config = dict(
    norm_place='pre',
    qk_norm=False,
    tie_embeddings=False,
    init_std_o=0.028,
    schedule='cos',
    train_tokens=359500000,
)
MLP neurons of a small language model. Each row is named by its layer, matrix (down: output weights) and neuron, and shows model dimensions 144-271. Each number is 200 + 20 x the weight over its row's rms, rounded and kept within 0 to 999. A neuron's up and down rows have the sign that makes its largest values positive.
Before each neuron's rows, "fires before" lists the tokens most often just after its 100 highest values on Wikipedia text that the model never trained on. A number after a token or word is its count.

fires before: "\n\n" 90, "\n" 5
L9.down314,190,187,196,191,210,193,194,178,173,231,226,171,196,164,214,200,235,227,188,192,201,146,203,184,219,212,217,218,193,248,356,205,231,175,174,228,196,219,189,196,202,218,183,192,199,209,186,181,212,182,170,208,179,217,208,220,217,187,199,193,199,224,183,221,229,203,219,186,210,194,197,230,193,197,199,231,229,197,194,193,191,193,199,179,207,233,203,186,215,203,194,179,197,198,200,206,212,182,167,163,201,179,204,205,205,192,213,203,189,202,189,194,183,225,170,222,205,192,194,210,194,229,200,184,176,197,180,226

fires before: "\n" 37, "The " 9, "==" 6, "He " 4
L7.down640,197,191,213,194,201,196,185,201,195,214,180,188,199,214,203,205,179,197,210,209,211,176,198,228,186,224,185,198,224,215,378,262,173,210,197,187,191,173,181,199,181,218,194,191,182,201,207,215,221,216,197,192,205,214,215,189,241,190,209,198,183,206,186,218,197,187,217,176,189,188,212,188,202,201,193,206,246,209,233,204,195,224,180,190,219,195,208,159,215,163,217,214,196,180,205,191,216,206,197,187,198,180,221,167,200,200,200,195,212,195,210,214,204,198,207,201,212,211,211,182,187,150,199,212,192,188,199,220

fires before: ". " 21, ", " 16, "." 15, "; " 7, "\n" 5, "\n\n" 5
L5.down155,204,217,193,208,217,186,215,185,207,199,232,203,236,192,227,230,210,195,193,232,209,171,247,189,197,173,201,200,197,197,312,229,203,187,197,184,217,168,216,220,204,196,222,176,171,200,214,180,205,217,197,164,214,202,214,212,200,171,204,218,194,191,210,208,197,192,178,206,213,141,234,203,177,225,206,193,196,207,212,187,184,177,211,195,197,236,126,167,192,180,210,162,185,206,205,215,213,208,171,181,188,166,198,188,207,217,223,181,188,192,164,198,217,187,185,224,198,189,190,185,172,208,201,208,184,228,205,213

fires before: "\n" 45, "\n\n" 18
L7.down842,187,197,194,188,184,203,223,224,188,219,217,220,181,219,192,200,193,206,195,212,192,204,201,206,199,189,218,227,208,192,102,196,215,182,187,187,157,191,213,233,198,185,208,193,202,211,198,203,202,195,187,185,191,202,194,176,192,206,193,186,193,197,209,180,195,180,179,164,204,207,182,203,229,200,159,189,218,197,165,188,198,184,181,163,250,212,192,212,201,223,201,209,218,180,196,215,200,205,200,205,231,221,212,201,208,190,200,214,190,211,195,193,223,182,196,166,211,200,192,222,194,214,204,179,218,189,205,185

fires before: "| " 32, "\n" 9, "|" 8, "Set " 5, "|---|---|---|---|---|---|" 4
L7.down462,191,164,209,190,174,187,219,201,178,224,170,189,200,225,198,227,205,177,199,181,216,229,188,178,194,189,189,204,207,195,264,210,196,200,190,227,178,203,198,212,193,217,190,195,238,218,217,180,173,192,200,193,158,223,207,221,192,156,206,187,223,181,183,210,196,154,205,193,186,224,212,206,200,201,188,176,197,208,219,204,216,226,214,181,191,214,220,197,200,167,216,178,206,218,218,204,201,179,226,197,186,170,188,190,222,190,187,170,230,178,203,146,186,172,171,179,197,204,207,191,186,233,186,195,194,186,191,203

fires before: "\n" 61, "- " 6, "\n\n" 5, "The " 4
L7.down714,168,189,227,186,192,192,216,205,207,225,208,198,215,201,196,195,244,188,196,222,193,194,218,170,193,205,212,228,175,203,316,210,203,211,181,227,238,181,198,194,212,194,211,199,191,206,218,206,212,195,204,200,177,173,201,189,202,169,189,219,174,168,212,177,217,211,199,197,234,211,235,186,186,198,196,198,234,197,213,173,215,227,188,189,189,209,177,205,201,210,200,203,198,197,203,220,172,195,246,190,203,195,221,209,207,187,193,185,203,201,216,192,213,200,182,189,192,177,186,199,194,191,198,182,201,218,200,250

fires before: "\n" 43, "- " 10, "The " 6, "\n\n" 4
L7.down294,213,197,192,208,207,205,221,217,204,194,197,195,214,185,209,186,188,198,187,211,181,200,190,229,192,234,198,179,175,184,414,220,202,241,204,220,198,220,238,214,213,199,210,194,195,200,228,192,192,202,206,191,204,195,190,188,190,203,226,168,198,203,204,205,217,192,188,197,208,182,196,202,212,192,194,208,198,230,203,200,192,184,203,223,209,213,201,196,199,194,199,212,191,222,216,198,238,213,195,189,203,195,183,186,185,216,216,202,195,195,219,206,210,181,210,211,210,194,204,216,187,208,202,204,178,196,213,212

fires before: "| " 64, "Suz" 6
L8.down529,200,207,221,199,200,206,195,183,217,244,253,222,181,206,199,213,219,171,208,201,192,209,187,201,200,181,200,242,211,203,175,202,144,207,213,191,219,197,249,202,220,202,229,215,211,213,225,198,209,167,236,200,202,222,214,198,229,205,186,194,188,169,194,179,192,217,167,205,213,218,214,193,166,200,189,179,208,215,163,206,146,187,190,213,209,173,174,245,224,190,207,205,249,217,213,185,157,173,200,235,226,201,229,191,196,182,207,232,202,191,174,173,157,209,173,226,196,238,179,250,184,215,220,200,220,222,181,165

fires before: "s " 28, "\n" 23, "t " 4
L10.down264,238,181,233,220,181,175,184,200,222,177,191,207,187,191,145,183,196,185,201,166,196,191,220,219,194,162,209,206,190,187,195,227,189,182,208,165,224,246,172,187,198,206,213,207,173,200,196,192,204,200,242,221,212,169,192,232,202,205,194,198,203,215,204,169,211,234,185,184,186,201,203,197,184,215,219,187,197,186,241,200,184,193,201,211,185,197,196,225,208,225,213,195,225,182,198,215,190,205,197,216,174,223,177,228,194,221,198,209,213,190,184,152,221,200,204,190,224,193,208,206,189,193,227,175,187,164,179,202

fires before: "of " 38, "in " 6, "to " 5, "the " 5, "," 4
L5.down910,156,160,240,215,198,225,232,163,201,193,193,224,189,212,200,177,180,201,161,199,203,185,201,207,177,205,192,210,218,229,226,233,194,229,236,189,187,161,203,174,198,206,183,223,190,181,173,176,168,171,169,191,228,232,207,211,179,193,212,174,210,186,181,197,187,188,190,222,207,197,165,163,196,207,170,213,212,198,220,205,208,223,203,187,213,194,197,214,173,191,202,200,169,226,218,206,237,188,228,179,181,174,176,173,214,201,182,213,192,159,199,232,188,204,188,187,210,186,210,204,174,189,224,186,238,210,206,206

fires before: "a " 36, "the " 13, "well " 12, "an " 7
L10.down256,219,210,227,211,196,202,187,232,207,206,179,200,178,233,208,188,261,217,170,207,190,193,191,211,213,189,194,199,249,186,115,203,252,212,219,199,238,163,210,194,182,195,195,195,201,224,194,204,179,183,185,197,164,197,208,189,205,201,209,170,208,184,205,212,205,187,193,181,200,197,218,197,202,239,229,188,215,189,212,217,191,192,207,220,197,196,186,183,224,202,195,189,208,187,185,182,180,221,198,211,167,257,210,193,210,200,217,203,191,195,221,205,195,211,174,192,194,202,183,217,179,198,210,205,162,208,187,188

fires before: "| " 36, "–" 14
L9.down946,224,200,190,258,214,174,228,202,206,214,202,206,223,190,177,232,192,176,197,168,164,172,171,211,202,211,184,204,161,208,160,217,145,221,219,199,192,182,192,199,188,176,213,202,215,204,214,201,228,163,242,224,211,188,194,230,168,197,192,178,196,195,201,204,214,212,180,194,238,192,165,207,177,204,195,182,191,211,203,190,199,176,172,212,183,220,186,219,186,214,210,209,204,197,185,181,170,193,165,196,199,222,160,246,192,171,197,176,231,192,258,183,171,176,199,189,220,204,180,200,191,203,227,194,194,190,200,245

fires before: "0" 24, "| " 14, "1" 12, "2" 10, "4" 7
L10.down294,162,151,206,196,195,173,192,220,173,224,211,230,186,232,175,192,171,222,186,208,201,197,210,182,183,196,190,225,164,233,199,194,196,191,237,202,181,197,210,201,199,200,215,213,183,199,177,195,183,211,210,188,173,187,205,215,213,170,205,171,223,193,218,207,164,203,198,255,193,196,184,214,185,186,184,204,167,207,182,194,159,225,203,200,205,215,227,206,210,212,245,222,212,217,185,185,222,218,178,206,163,196,194,179,169,195,206,225,207,205,206,154,161,210,208,238,207,223,207,169,162,192,234,171,196,242,202,193

fires before: "| " 48, "a" 7, "-" 7, "dy" 6, "ab" 5
L10.down1006,215,236,181,209,188,197,214,193,210,214,221,210,172,179,171,187,229,199,226,160,182,197,236,222,191,190,207,204,224,201,324,197,153,189,210,160,201,258,201,203,180,205,189,215,198,220,216,206,227,190,185,194,192,187,219,203,212,178,218,181,188,209,174,195,202,191,192,220,177,202,215,198,172,219,196,187,182,183,181,193,215,202,182,226,209,206,168,210,200,212,195,196,204,207,208,189,166,207,188,235,213,202,210,164,206,180,204,196,170,203,160,235,185,194,238,218,227,221,206,191,213,177,209,217,207,220,229,196

fires before: "| " 39, "|" 18, "in" 7, "the " 4
L6.down323,185,208,173,215,192,207,199,242,218,185,195,196,177,188,207,208,219,211,186,199,185,209,164,191,207,209,170,212,195,179,341,208,182,198,202,220,201,200,194,203,218,175,184,188,188,182,212,197,160,231,227,202,206,189,209,171,156,208,231,191,200,204,159,201,185,201,203,229,189,236,226,223,212,220,221,175,178,218,223,188,223,181,208,219,216,214,227,182,233,190,180,215,210,213,206,183,214,182,141,205,210,188,223,214,203,153,178,193,235,183,189,172,181,214,199,205,201,197,183,210,189,211,221,193,171,215,202,143

fires before: "\n" 54, "\n\n" 4
L5.down531,207,197,188,186,192,211,228,219,179,205,232,199,214,197,206,193,231,186,226,217,202,205,191,184,187,176,176,215,218,216,303,215,217,170,195,198,179,198,190,237,179,175,207,203,179,201,218,189,205,207,202,206,204,192,205,193,225,187,230,193,198,199,163,207,197,169,223,213,223,210,198,194,170,236,179,189,208,178,195,159,172,183,196,177,191,233,196,198,206,185,168,222,210,211,185,226,205,239,203,188,217,216,217,195,213,202,179,202,199,216,229,219,201,189,180,192,224,203,211,202,199,195,185,170,211,210,202,204

fires before: "| " 28, "is " 15, "was " 12, "and " 7, "(" 6
L5.down157,201,180,167,192,213,211,179,230,228,180,182,205,195,232,236,236,204,194,191,175,194,198,183,196,204,234,190,197,227,207,173,194,171,189,216,200,187,222,184,216,202,228,211,205,196,210,195,198,188,177,198,195,236,219,202,202,209,228,163,179,212,190,208,210,204,199,197,212,230,207,184,187,164,215,235,192,245,212,223,191,213,215,196,183,167,182,197,214,176,217,176,182,206,193,181,198,176,178,204,227,225,210,226,202,186,201,224,215,215,193,159,155,176,143,199,175,138,217,212,240,232,226,210,190,206,152,176,202

fires before: ", " 87, "– " 4
L6.down905,202,200,222,187,216,221,252,182,191,234,227,220,190,163,237,182,192,226,182,203,169,175,165,210,193,156,177,207,209,192,155,184,217,211,212,198,198,199,207,209,202,212,194,164,175,212,180,196,216,179,174,193,234,197,189,191,186,218,191,196,175,208,181,230,190,178,211,206,197,187,202,205,174,224,187,205,208,164,212,229,206,213,204,178,166,184,222,214,192,227,182,192,225,200,182,214,163,182,174,228,200,206,202,198,193,206,214,205,219,166,181,222,217,226,194,217,217,209,198,178,185,182,220,219,240,208,174,198

fires before: "| " 22, "202" 7, "^{" 7, "4" 6, "201" 5, "7" 5
L5.down259,198,195,188,195,175,187,179,194,224,221,238,246,196,195,220,229,208,178,203,187,212,185,214,254,206,207,211,187,199,195,191,195,207,182,185,249,211,221,193,206,215,204,167,202,210,210,222,178,232,204,206,184,193,229,204,230,204,197,220,205,182,242,213,171,218,197,209,225,197,195,204,216,167,219,188,195,211,199,194,214,177,223,162,193,167,231,196,251,197,238,191,249,183,238,217,199,188,211,221,206,198,197,189,208,175,207,213,204,222,199,206,176,218,173,192,192,198,202,215,218,168,194,163,216,179,182,168,198

fires before: ", " 98
L9.down234,160,172,187,179,205,207,246,214,185,202,203,200,212,200,236,173,203,196,165,217,218,181,219,222,194,179,240,173,222,164,163,192,180,172,210,208,183,155,169,184,194,205,216,202,212,211,195,181,200,186,188,209,216,192,190,225,200,200,208,171,220,214,182,225,217,172,235,201,240,150,169,190,166,182,181,210,228,221,213,192,187,205,176,166,182,200,199,189,218,200,213,196,235,181,208,180,207,201,203,208,185,165,188,205,213,166,206,198,212,181,205,186,218,215,211,187,208,214,196,182,219,211,190,215,212,168,207,208

fires before: "| " 33, "|" 28, "to " 8
L8.down337,194,204,163,216,203,225,198,219,151,193,159,165,229,188,206,184,219,210,193,177,192,190,205,160,197,202,184,181,210,214,238,176,172,170,196,210,213,213,195,203,182,183,183,178,212,162,193,202,199,197,194,226,201,177,250,188,174,172,247,203,192,187,182,200,234,166,189,209,212,235,196,220,185,219,168,198,171,196,176,201,215,223,219,211,210,188,194,249,181,200,192,243,204,223,205,204,183,190,195,233,201,231,245,199,171,188,222,205,228,197,182,237,160,183,162,205,215,235,204,206,199,194,221,214,210,184,181,174

fires before: "\n\n" 62, "the " 8, "\n" 5
L6.down594,202,197,236,172,205,193,198,194,179,169,207,211,196,181,209,143,181,207,195,184,226,204,211,178,210,215,195,198,190,229,126,207,234,200,223,189,200,197,227,180,194,207,227,230,195,212,159,215,223,182,199,225,210,176,227,215,220,236,173,151,204,198,186,191,206,189,234,190,162,232,174,162,181,226,203,190,219,183,227,181,193,189,216,158,174,196,158,208,208,205,183,198,215,211,200,193,211,206,192,208,207,213,211,199,174,177,206,186,198,194,208,214,216,212,190,201,243,195,210,178,191,163,236,214,235,190,219,190